config.yaml
n_layer: 13
d_model: 192
n_head: 6
n_kv_head: 1
head_dim: 32
d_mlp: 768
vocab_size: 8192
activation: "gelu"
norm: "layernorm"
norm_place: "pre"
norm_eps: 1e-05
positions: "rope"
rope_base: 49500.0
rope_fraction: 1.0
qk_norm: false
attn_scale: 0.177
bias: "none"
tie_embeddings: true
parallel_block: true
init: "normal"
init_std_qkv: 0.037
init_std_o: 0.00725
init_std_up: 0.037
init_std_down: 0.00363
optimizer: "muon"
lr: 0.00246
beta1: 0.9
weight_decay: 0.024
lr_head: 0.00471
grad_clip: 2.0
warmup_steps: 200
schedule: "wsd"
decay_fraction: 1.0
decay_shape: "cos"
final_lr_fraction: 0.0
batch_tokens: 16384
seq_len: 1024
doc_mask: true
train_tokens: 134000000
steps: 8179
dataset: "wikipedia_en"
MLP neurons of a small language model. Each row is named by its layer, matrix (up: input weights) and neuron, and shows model dimensions 48-175. Each number is 128 + 24 x the weight over its row's rms, rounded and kept within 0 to 255. Numbers have three digits each.
After each neuron's rows, "fires after" lists the tokens most often just before its 100 highest values on Wikipedia text that the model never trained on.

L2.up375:127100107114166077081159113122078121127128111165122140127156134158114143126124114185124148103125122128124102124107133117117147121181140150128122124095111111122100133096137171126130107153084151109162149119139152127116162115134121120117116139125089099152166116142078151149120143119108168160143143107125068136136105155084090145152116130132132123119094138091119127133177103124146134143122
fires after: " un", "-", " second", "year", " NRHP"

L3.up728:172136126162142100144110133114112131102132136089074147127099137092127147119131146166147131124110159099176126081157105114129086149133160135150112117128072115149147113119070177134126133163130129170130103164096132103104169115151103107122108148098122130148110126125090159179119163130096192124108135155121160142123105140137122125114117104141126098175109163122129102144119154109146139162098
fires after: " No", " (", " \"", " S", " ["

L8.up573:146159126136133123132169100126132131170155096064143123137176152128099102142133101133114110095117146109103117172166118116110120104099129100160081103155148156130150133121104111106120123136119106158124112109078114114125149118145084120100155158131168156151132132090090138158153107089130141162109068123124149121075167094126071144101093126131127138087150144176156133133114103141114121127099
fires after: " ", " (", "e", "\n", " E"

L8.up344:130117100098116143161155099157107098179128149130118144168145148087095166133113102105126183133092131113137122141143136129121133124126154138122165113105136153160140155133117154165094134164137131133085132095124117121128165088129156109068117147101150160066108057116107152106098117158122135152114106132119130151111091109088162140152104175153111149128148162099165126080141139115107116142153
fires after: " ", "–", "Col", " G"

L6.up147:114143153137137108131146105159155148156074119082160137116135162148096132107142141142163101104163173117128120136117118088110158158101151129164120109112097099139137114100138147075145170168123099120132133131089144124137150142118132078108090095123110129128162122094142190054135146126120106137157100148124078152105131135169138121149119114122137142117077176124158117102146143133135130156127
fires after: " \"", "-", " (", " in", " ", " un"

L6.up241:104132113103089137129151139121149102122186104131146119158129121148096129112121117139103163144102117126171147133160100126157141135098142117099141102111125109140162093132135073127124137127118123137149159114157123119124165093121097133136143138154126116113126148138137101115140130129148113120083081129128157127103106134130101115132169130166123086129116164146147135145130123135165125135118
fires after: " |", " did"

L10.up590:119087093134123131124168142125130140146120094142115144113124110109125125159121137130100141103120114137132138166138128090149129138138123121158152131148155137168116149132117108114133104156101149164159112159164099158096123141126076105110126113160149139113112169129105161121148106101184121129133110121096112111138127121144125175163132096128147096106117123119169147122055143093170146099118
fires after: " |", "q", " &", " a", "w"

L6.up611:142116112169131136139103125117123106145148126143119133124147152116115111161105169142152171090152152100126156124117146177128167150135170122141114157152142099094117103175135130124105167127092109120103103102120117121146102160054168109136102115113149130126090143130105157160126118092134152152130076105125118137137186105140111095086090163148146115108077103117120112115136201131089099148149
fires after: ",", " and", "\n", " He", " where", "."

L6.up464:088108161138117120154072093118147167132156145112151153140176140088108110146165161113113139081185141156142102143134154122169115089108148114165128128138113110124110111127089139182130128166121117176157137138130126098140082130122130122119141139136116113089116110123124130140086107098153102137122154142113113138098133148136112113100132097118079146128155150107106125082132169113123101102125
fires after: ".", ","

L5.up230:143110092091141096134096162102119132133141118124120134086107084174142102102111152093133124123090109111130160122151139154127120123142156125098148119102125112186113130094115113164145145119122102140145142135093157170156123111136156119136126164145139118144106123107143125093123141155138131112175107166127135146097091159190121125136124089154116163129100118157158120127114108134106140132135
fires after: " was", " were", " be", " are", " is"

L3.up312:162141103189130131113117142104109132125098113091159088095127069113146136108119131101156123111114097098117128128137151115096100106138131110131166173153123071105141103135154155139139148146158131168119160181146134118118118105141114130082107183135139101169122153083133118165172125143144101111119087173150131152130134130111100120135110119136144088138142158119101125175085120124130138109146
fires after: "s", " S", "is", " There", " there", "There"

L3.up300:143106137163147107128118162133126115156140097150147118102111139126138117109122167129095150159057109139168100160138120113090096121137130127125084136147113125156119116127085159107125175106139147160153108085160133038131100126164171143147146144157137113133108094147118140119137136139151103129169136108135095102135085127126161149121153083145115125174132113106131180096151131123105169117117
fires after: "\n"

L6.up408:114148157145162156098091102132106130130126169164148131130145129080111113130116110142145094130114155120118135135182138127116179104111108107154117109114157157145130114078097105172133155146157162128125128156134130130130105118129162093161099112123137146182162141129120157118117103119095106145136117184129170122108162172143133146124099129091100106121112135102135093103139157099104156128129
fires after: " non", "-", " an", "e", " a", "fe"

L3.up7:134109121120102150117142116137123154125093069149126130093108127139181127138146123124156129127074162094128132152091131127072105112145169120106153146110144129117167137136115084143092135146133144174158127144114109122158125119104079161122100090154143106151116142128130119110117134094158154157185132131105108167136115153137124121154135101166107150137090152179114099171151130094144090110096
fires after: " However", " there", "As", " There", "There"

L6.up675:149177113118132126130129117104149152131133120168156135084138120119138151157134132136096139114125113129136078116142146098132131154108161142131191089134153160118163108115097155094145108108088145154120123121099127153136133117134104124123120094146137126112131100143091155150142135111140138103112165111123114182143186118128161083125093129116114080112139135102148119046103129110110133171121
fires after: " ", "ki", "te", "-", " With"

L3.up505:155160158124097162109128113149131156112148134138137106118141116142148139096120133137137178155085125113128159143117087110128117141128134099129131174106112152148105117140129168137081121163116087129133128100140134142093164104130129137083118154088106154147147116167144127098102106152156127170173121100077141169121099125133133174107133092139122115098114099160164135127141126125133122126111
fires after: " A", "A", " ", "W", " C", "I"

L3.up289:084170140134144127136079118101113122136134162126160131137139123110190099128164110112065125133125124139134107133103119113105167158109146138091089174113094113099094155116152161134167141115081156144178166139095103106154139100131120120136126066112133143126148107120162133118141125140131114085115136147141124131137127107155122094133085107159154165112132119143139089121114163117168103130163
fires after: " N", "N", " W", " con", "W"

L3.up251:159132106131136161128162144097098101152095142098108131121129124125122112139087161113145143103149091163166100135118110109152112106148177159145158105102106129131156139130137123112164112088093133090128139119116125162152100121111092124128131125161120108143037112114110089128132130175134129114138128130119133126100113143091141130115163141140138147139133109096086164103153128121122139163116
fires after: " P", " p", " v", "t", "P", "p"

L6.up105:097131091101143133133121063134128163139130116122140151148107095174111145127120130128143137148123115095089118154077152139161085164110145103128100105109127093126123121141120139150113098126104136143055136123132124117130148141171086144098134116115118123158161169136165127146102093151122116178142156147142093130136095107157091120179125096127120095073150121166146179132136108123136178139148
fires after: "5", "0", "3", "8", "4", "9"

L8.up75:163126118113123159126136112157093101157124100106164149161149095103107096132145126102175146106137160136144126112147120088123147148130118126147141160115114156128134115114146164151167139134146138155131112109162119176105125108131140118100150174118131116155128122106131153114160147112093116144112149112143165174115127096110123087087135157125096133123132198096119120111090108134159128101150
fires after: ".", "cor", "en", " Har", " Gar", " Mac"

L5.up388:137140184106132134084120106162148132152081129144141113121152140113107093200148141145134125149124121139136127137113118118153076140137141105145132133179108140112111115120103128154164141171124086118097089172126112101155150157115125154058169102172128206095134111095115149123148137121085128156120129119107141158117136125119177109103137144103116148114094168185111136103115145123138128088142
fires after: " ", " votes", "=="

L5.up38:125179108129106093129117129138125136148129108107172131167135120127120105151137138139085092158109159110069132114138112125158109122110170132122153117121100158149116156089113135090149116120092120154145169114100121151153122094122113091119124139158112109154115139097094120171129109150164149162117113154136137144098129090132105130130099140139101136140128105104101134111118122129157122170133
fires after: " a", " as", " As", " ex", "6", "s"

L3.up50:135142091154176086117197090131161160131091132104150111109159112154124123138089124136094127081112143125143114120143131101098101127083098170159137113144136125167151153075152124154126122130125144129122125102119162148095143163104133129156133120128111130083129104094098125138126127131129126155121125093138111124126175145149133111132150170106130129111149167089122065140110139143100171127133
fires after: ".", ","

L6.up414:093124139130083134152118118090099115105153139121128136169162114163140097141126141115106114091149144151106086123126102138105155133128107128171118151147138103152153088155082147110139136121110157177138102120108159125098085105159087141190139168157098103100080130091131151137091109140129151107126116149104174101159104124169142136132127142120125160136124096092141122148134167113134145153150
fires after: " ", " de", " con"

L3.up451:098135132138096158117136141120166114161144085107121082137108111145122185104153135115083131133126118136126162107132130130127102147148123116149108125139119093126098078122120105139113134103111115160129106128125113157127109159136122130161111122125080106154146117127082146092120176112068131134131151143107143115160182153160097123093144190126115135138123096119165153118143162127123136170142
fires after: ".", "-", "–", " con"

L6.up266:164139121092135078103138132141148146170146109120125139152107086110088145165133152079112135130136102156119125159078115098109138135143156102154152103110160137137119145160135098147091133105093142148147143139121169142149167124147093144121123175123147105132110158141104126102126147147132187114109101169079050101104095151090128146120113126137130149111164153142114138101137121147141113126128
fires after: ".", "'", "7", "2"

L5.up493:160127112118113107107137157154116074123133110150120172107136135126142140152140167130115116131124140131100148141129140097119106119193147144171113092101103132107130110149096096137144099126155146143138156095119132113103166139139119122111115124153134125158150112129167154129082133131126158102099156123107150133117151154165146101135159122148167120167121172126142155150134151115118140152117
fires after: " (", "-", "1", " |", "\n", " known"

L8.up328:115175111102165158127160108119171148150094139135181130135108117146127139157152109138147132130095128127155124165120116155164111126130135123137138154157089107154108170078121128130132146146120131130136129108118124117136125142130135119126124067103138112100106124148116130105134142144153133106081159129114137104081142122129139088096079104144149148155147125134168102085115111153094076098088
fires after: "1", "9", " ", "0", "–", "|"

L8.up160:090119112108080123126121138094112144123131140144133151157145116154129139112155181119104142143102107128139099147132090140112113097138144105179119172093125125147083115086102142128114148093129142113157100128128106196112119111159078146118149144137166133154146128110167129130144136091129122097148118162146123108093136149130096089113110122177132129136091130084170107144110130139081119098155
fires after: "9", "8", "7"

L5.up148:153136136142102149168152129094164144129126106109141109120119137166150141118114178096118146100100128135179127098140175101115129108127150135160151120122117119142135135169116124138103100148095155067120137113101128121135130177129095163084143160133102137124145143121148132154105116106159104134102112130100137132112127155076156163133176128079130116094103122121160134125071153117114148102100
fires after: " |", " –"

L8.up235:160128128163083132141150117126128106104146102103119121158144111172152071121144107126139141152118135114139090147107134118118162127134134108092135132119148130125138125101103164100166124124151149157140093143159107146073156129102117158142111139162089153162112133126116177125128109109150118146084114131117117159116146140142080105102153166153121161143130096118156152076108181152124105142159
fires after: " ", "."

L8.up305:135117114119116157151176111114173171127141116128128153089163106111122108119148122128110091078140137146143144152114116114161154102151157099107127149113104109060134111127150165139136117095142063138100131130122148111099139128152122150136111125118134110162142163103072092114161123118105110152157182081123134125087151149138143128157131141114123075132117124120128087162120157147131135118168
fires after: " de", "-", " \"", " De", " La"

L2.up594:142119125209142140088108129092136126099125159103133147120120148116124135135091143153103165140095113122125131155136158127116137084137152128133109125146138124126123085123125127080134132117109132116152167108125130086126111092180153109140160084127132134099138087142112152166137125114182151148104109145110109174148115113094169125128106090149136125102078121125121168186145156083124105125066
fires after: " K", " W", " H", " Han", " Q"

L8.up734:134113140090131095101142100091111103106114118153091123160088109131127111130132114107135132085141151119144116129142150156125120104159125152128109137121108141114129119161157151152128117152130109107088141151119101161069125130120139142164151175132149111145151140168136160168073130090121174117108109177154113133088114117112121095111132114089131127110132140091148160155126143134099170122139
fires after: "1", "2", "3", "6", "s"

L2.up504:164095113107122120135146141145162141114092165086146089152126136170159149149144144133152164163154082153126084171125143117121098123103152097128120072088112071137157133122114123118109108111123106113152144068105120141121069140152151131110130188148138147109139148097141141105092126109133146100127075165171127146071130148091126111148131124115113131101113142146147122158099149131134183123118
fires after: "0", "ic", " There", "There"

L3.up627:143145118149099139115134127107151113160097173110106148131120086082102109111174139120153137125109129108180094142086105126096121094124121148129194126106124115118175165109134097108101133091157157141127118104154121092103133140117139123121180116155143147113079139097132154142104124130094124135157117158117121111107125103112077112067120108188138136153120102156141125138167118158145123119147
fires after: "s", "D", "th", "t", "S", " prior"

L3.up159:118114097113155088111148185164130102159174122161143127118142111107112149154124136122130154115119109127152119134123105135096090158084129139137068117130138154164093144140079096133120150111121092137136106148147161125134102147105166165137151131146131130140141102082128149117167120115166131154144118119088140113150092152130129160099154099176141138129113099117104168118144139122113119127122
fires after: "\n"

L6.up52:146132126174134157139153111098149152207114085124104128113105118106109134103138134100140111131102124121124143126119144115128157110123115086155147096163148124087148136110092097120118109152096110176125099108099108119104148082130127164121120157177126117114152122133121165147107129104118158107122159096144177123124139147092158142105162108093086159091155087123124163156100160130134149141111
fires after: " /", " (", "'", " ", " to", ";"

L2.up112:110165145140171129119132094108124160123125118124117109096130133080144127125110155119129120121164145089154150151149113129117150141113148154162119118160144130100112108122133123110106146139115113158157171143100111169156108152147142125124146125151084116116141127164135168117132170117146103123124162144092134130127156075138100113130107118160120146142090081142141116117089160131132093108175
fires after: " Dur", " as", " by", " Al", "Follow", " NRHP"

L3.up199:132174135129089172144122065145093135112099135131102144128147163172124115112073166123125109145157152085125139144100110111150141160113170130070115138117107108104102101170119134137114105143142107124114147133123120128120122171149165098158121112133170096148175083161152113133154137149108120096130100102106090112111108164130113175073107176135128140143148167137132135146105135140126132122139
fires after: " de", " St", " De", " c", " re"

L5.up315:112136113144119153156127141107169145105151146141114157159088149113155106131133153112126145153112126109140132132135101144140046127129161129135142117168096069105079142175154132130114103142115080075115152165139109110138109151148135115107120136119152118157130099117173099121131141092144130100105138139162108147135149095121088142172057142175130113156102183117124126134125121115159126128172
fires after: "9", "8", "6", "0", "1", "7"

L3.up684:140128099103109128142079106100107096130144108155090155089118149144101161141173128119125124144111139125123142049162150121170153153134160123116183171150155099148111097132131179115136113119099125119105116132094097128150102119120153124098110145114153107136119122115130103068112135130143118153147156098103124143100143160123097120136079112135145128100121138151112130123123111144153134172112
fires after: " a", " A", "A", " O", "I", "a"

L3.up10:136153122084162160152120134122153164106156112127125085131115119140151119156123141118090140134111186091099120133079113090099154175123121089143123117094133134114107108099155103143138115112122164168163127105103101154141151146141127093141133124146141133099131131145136116095137181144099107099145117131138106078134113113132069164108132147115134168167140156130091184119153149104128124119122
fires after: "–", ".", " de", " (", "-"

L3.up442:134123102108103115147145154133099162128070124121167076152139143136111153127159082092087106140116156078131109130134126165075122154153149112116130120154171126132119117109071135139157066118139117148130160104112119127145119133089082138120135133097133139178110115107165142141166115116141106130132158113102088133129123102135115126125124116102148148146154069163123132163164097135144077154107
fires after: " he", " He", " co", " were", " I", " was"

L3.up196:152152128130104165165136128137140145127145119123145126078130151102111108142166174097132118127134090073144121113136160104123145132114145087174103165123096134142114085116119135081134159161127073200132168154132141122144084109130141149123127142119130149115127136116119165112102106128106093128099100153086128117122120121167145118129149101156128126135117121190135125123089098181099104144122
fires after: " as", " As", " was"

L6.up319:150117148142072132148108132159122140148169091127136127134101095158187117093120113146139113115120103132130078122119144144146092081107122089149104131128112115120134125137151099130134116086124071110134128110108149134126123152152113137125140124136124080139105151130151119151121127133171116162136122162146131130146135119092150156130115067098089158092102118135131187106143162168153099166063
fires after: " W", " A", " K", " Ha", "W", " H"